{
  "n_kv_head": 2,
  "head_dim": 128,
  "positions": "alibi",
  "init_std_qkv": 0.0274,
  "init_std_o": 0.0,
  "optimizer": "adam_variant",
  "beta1": 0.9,
  "grad_clip": 2.0,
  "warmup_steps": 201
}
MLP neurons of a small language model. Each row is named by its layer, matrix (down: output weights) and neuron, and shows model dimensions 48-239. Each number is 500 + 25 x the weight over its row's rms, rounded and kept within 0 to 999. Numbers have three digits each.
After each neuron's rows, "fires before" lists the tokens most often just after its 100 highest values on Wikipedia text that the model never trained on.

L11.down838:527517542512486493498499476540473519484507538506504508517507466539455486503439477470483504498498490489492484499514503547522500513515523520493502501518479520526495491501515511497522527491531504520517507496518552448496549509512445483546483499502508515506471490507479526538545468519517516561485454476530471481502471527478493524487508508471527493453472466490530516540508503523517480459498437480484489582524507499491506488457469526519513499471514530464514449487479475481502499455506447494559512511518510513500500436491509514486505441558437473516499498530461464511488537491505517482
fires before: "ar", ":", " |", " name", "==", "ary"

L10.down582:487513513482517504523469498517512479536516469483549508491472495500506495503520514461491531464522494508484489504485535509488473487482549541494517507530493538490501530474534524496503499507486482514524528506475479483512539479485518530462495481522493514504501525484468503494503518491504481497512466510525500471487471532467515542515511508497496484485519521498503461500497450486509554525471509446503532514515537487445502488493526482501475495499531483530512473502515466502467458469538501493517508484527512504524476471446485485503531462523525474474484465424531492514493546527494536510
fires before: "\n", "==", " |", " d", ":", "("

L6.down1002:451490456469499484520505461506505476485506511491485487495496493508470506514497495461552518500517470522488514453501536506488478541514487520516543485485508508504450510510547501540491491484526548475508485506453511488529492482487520477501518506566515500505492532443576505472526489498521470486478461522519528477510449473510490503495452473519498504509486570484554448539461530482482520525506527486462519521527505488480468471515557508536493481533495497500470477480474471508511506540511517467499488505514518529499449482450486506508501560546510509531470504517477472484448534523523481543
fires before: "\n", "\n\n"

L4.down967:512532501477495499483548524474449494506525491458522531485468492485533510490501517465529476481479528484487519515499466490518478532484520475505477512550496513488510483496477531526477519523471539496479514500488510503498501494502526483483489478495471501569497556503509513489488506505474527491508525504474498477472506530484477480486532488522517506466495513536508515458494491477449509476489500490481488484509486531477508497513495526463518492517483500484561499475477489487477517515493482526509480504478494505520498546517495511482470506501488491502490505512474459495496528508532518490
fires before: "==", "In", "S", "A", "The"

L11.down639:486473472487494492506517498494510498501489468520513499514485510562455461481486462508516498524511487491541478504457466525511466518488524524524511506507549473497488509541489506451467500528511511469540500507538469482506483484460543508521555520463476494527515487487521494517518527527530516503520526494481553514511530488467482521524494508487512500496521509479460492508498509479499533466513500488477521462519494489465504507487525500510492499471493527401481497472486524473465517469470524531506499512455512492544536515469504523562477537527520498513479526530500448528488502491472462472
fires before: "2", "1", ","

L7.down826:518504468460483502483548445533485486494496515453545546473485494507498489462505496460509520550510497511469493522487495481497483491516536503506492469503510474473547460535504501468535541474520521494516497492526468524462454503472497518527456504518496492511505550487485546491503486541511534494512493475497533487500491500507482493515461534513507483486489491508490492447498494503508511466521480498475538470485493522481562530479507519498493523481493515511522510491468467512476466473533534499528451511486507445468516526467520495514503491512491497506489528471501508506501484496522462446
fires before: "-", "1", "er", " F"

L4.down381:508534473514484519501469504484504531497518534506484513512470507526493517485509506541528478518515481528511525496481507526538503493517510485503535515529482532532462499535489500482543526536523483515517531454534503513530512510486524469522498495516532468463483447481510486488535553483502506503479516525539555466434469495480491482494513497491527483461475486488467482482506452483515553517530525484499495471491452492464516453488488470526521533487515478480542498493498530500499533479457547509516501506474536486522480473487505473470433486491517484506523520493498494498493470498520557482
fires before: " |", " (", ")", "1"

L6.down880:523507524547513519508497479525505484505474520454498522514517530539480513521489465486511509485485515489528509494532520502498527540460479468455494485476507499525552474477498510516497515494528477462515457489439554534474465451498497504480512481480522548499486491437501511493552506496535545496476491499500509531479544490529486490473476458491513451479492494485503500486499531481539470526459493526479470493487480509501502495505465452507497466472491530477516565504520529497479535489496530475476535503501580497527491511517511482492503467535505526483524506457503487489536520475448507523
fires before: "s", "op"

L4.down439:524492543494507489504530458484487512486457524487452499513469510470511477498490490449492462501504499499506521504490526489491495502473511490506552494517501490494484499495462551465470506502495498496465485487527502506474539496506484508503499483496492491526515529482480511520469472501511498482497494498469467524496475525477514485500500496498478498483498499519489492487508478480401488517482501461542498491531493503459512498517494510492494484482481511483501510484498470511481493487530508479510495503500482538491505506477501494468519502528546510503467479521486499527482545524505548510
fires before: "-", "==", "|", "A", "S", "On"

L10.down320:499478510456526509542575512575519478533484481482499533531472497483493508515486510485507501523476491517502470518552480458526476531455456483485472492465495497524489508485542469487491545533518526526506492500538477522451499509473500505499479510501482484510500539488482496497525502502527522484496524511563527493522527520518497491503497518464508487487523462532487477500474518475504512445503503478529517474553469507463499492493494535512500500483502545496458512518490507493456482520434514527536497547463469502500483517500476495508512478482515523525455540526499500567485514504467478523
fires before: " ", "ough", "s", "ow", " later"

L4.down1021:518491498487456539489473532473490534496490477518489494505489513499524492515469525516523514457493458469499521498488495491517492520488489487469499475494509506539498513527484485488465465517465520474466498533473476456489520527476516489517492473492519526546478537464520508451520498510487544489508530474481493487512487518498493502493494478520486511522479489489533532487477489508432503526471515506499497511493483481472493495512504494489494529505499510518501509476502513500498525486499498501499484517494491500500509491517458497525482498525522533513480490498464523485519515512471501472
fires before: "==", "-", "A", "S", "==="

L10.down88:469526507488534512525529501510535493476522471490514549508481497487448508541527497507472519513496465529497494467500526463491529478468492489480498517551470498525512479534515500503468503507492492522471515514509547492507487505471525526468499507532463503513496491492482520533499512532495492531478498544543484475498497551476490503462447458447553521490471544510526490501457502520494477443487519473475430513487511512491474519503472548505503505492505484494532519520446483489462477499536489484521513503480495450486506491452521499470492536481490476491504496478482492522479530544534519458
fires before: " |", "ond"

L4.down942:521495530525497508518499486513480515495513467522485508481498495459506487498490506511484498514504510497483505546519492503476541464520490508498507505463496487525496476504492508477485465528493513492423523478475489511513502530496506475524479507494521513564500539500469494482500529530481510492513488481524481493510456464506516477487520518492523485452504504483531502509490470511473500512472522489522489505485520521495481501529498479507530488505517477477502511502480497516504503457485497489489474551463495503485515558479509496475487496478522541502500482529507479494470482495489491487
fires before: "==", "A", "S", "On", "In"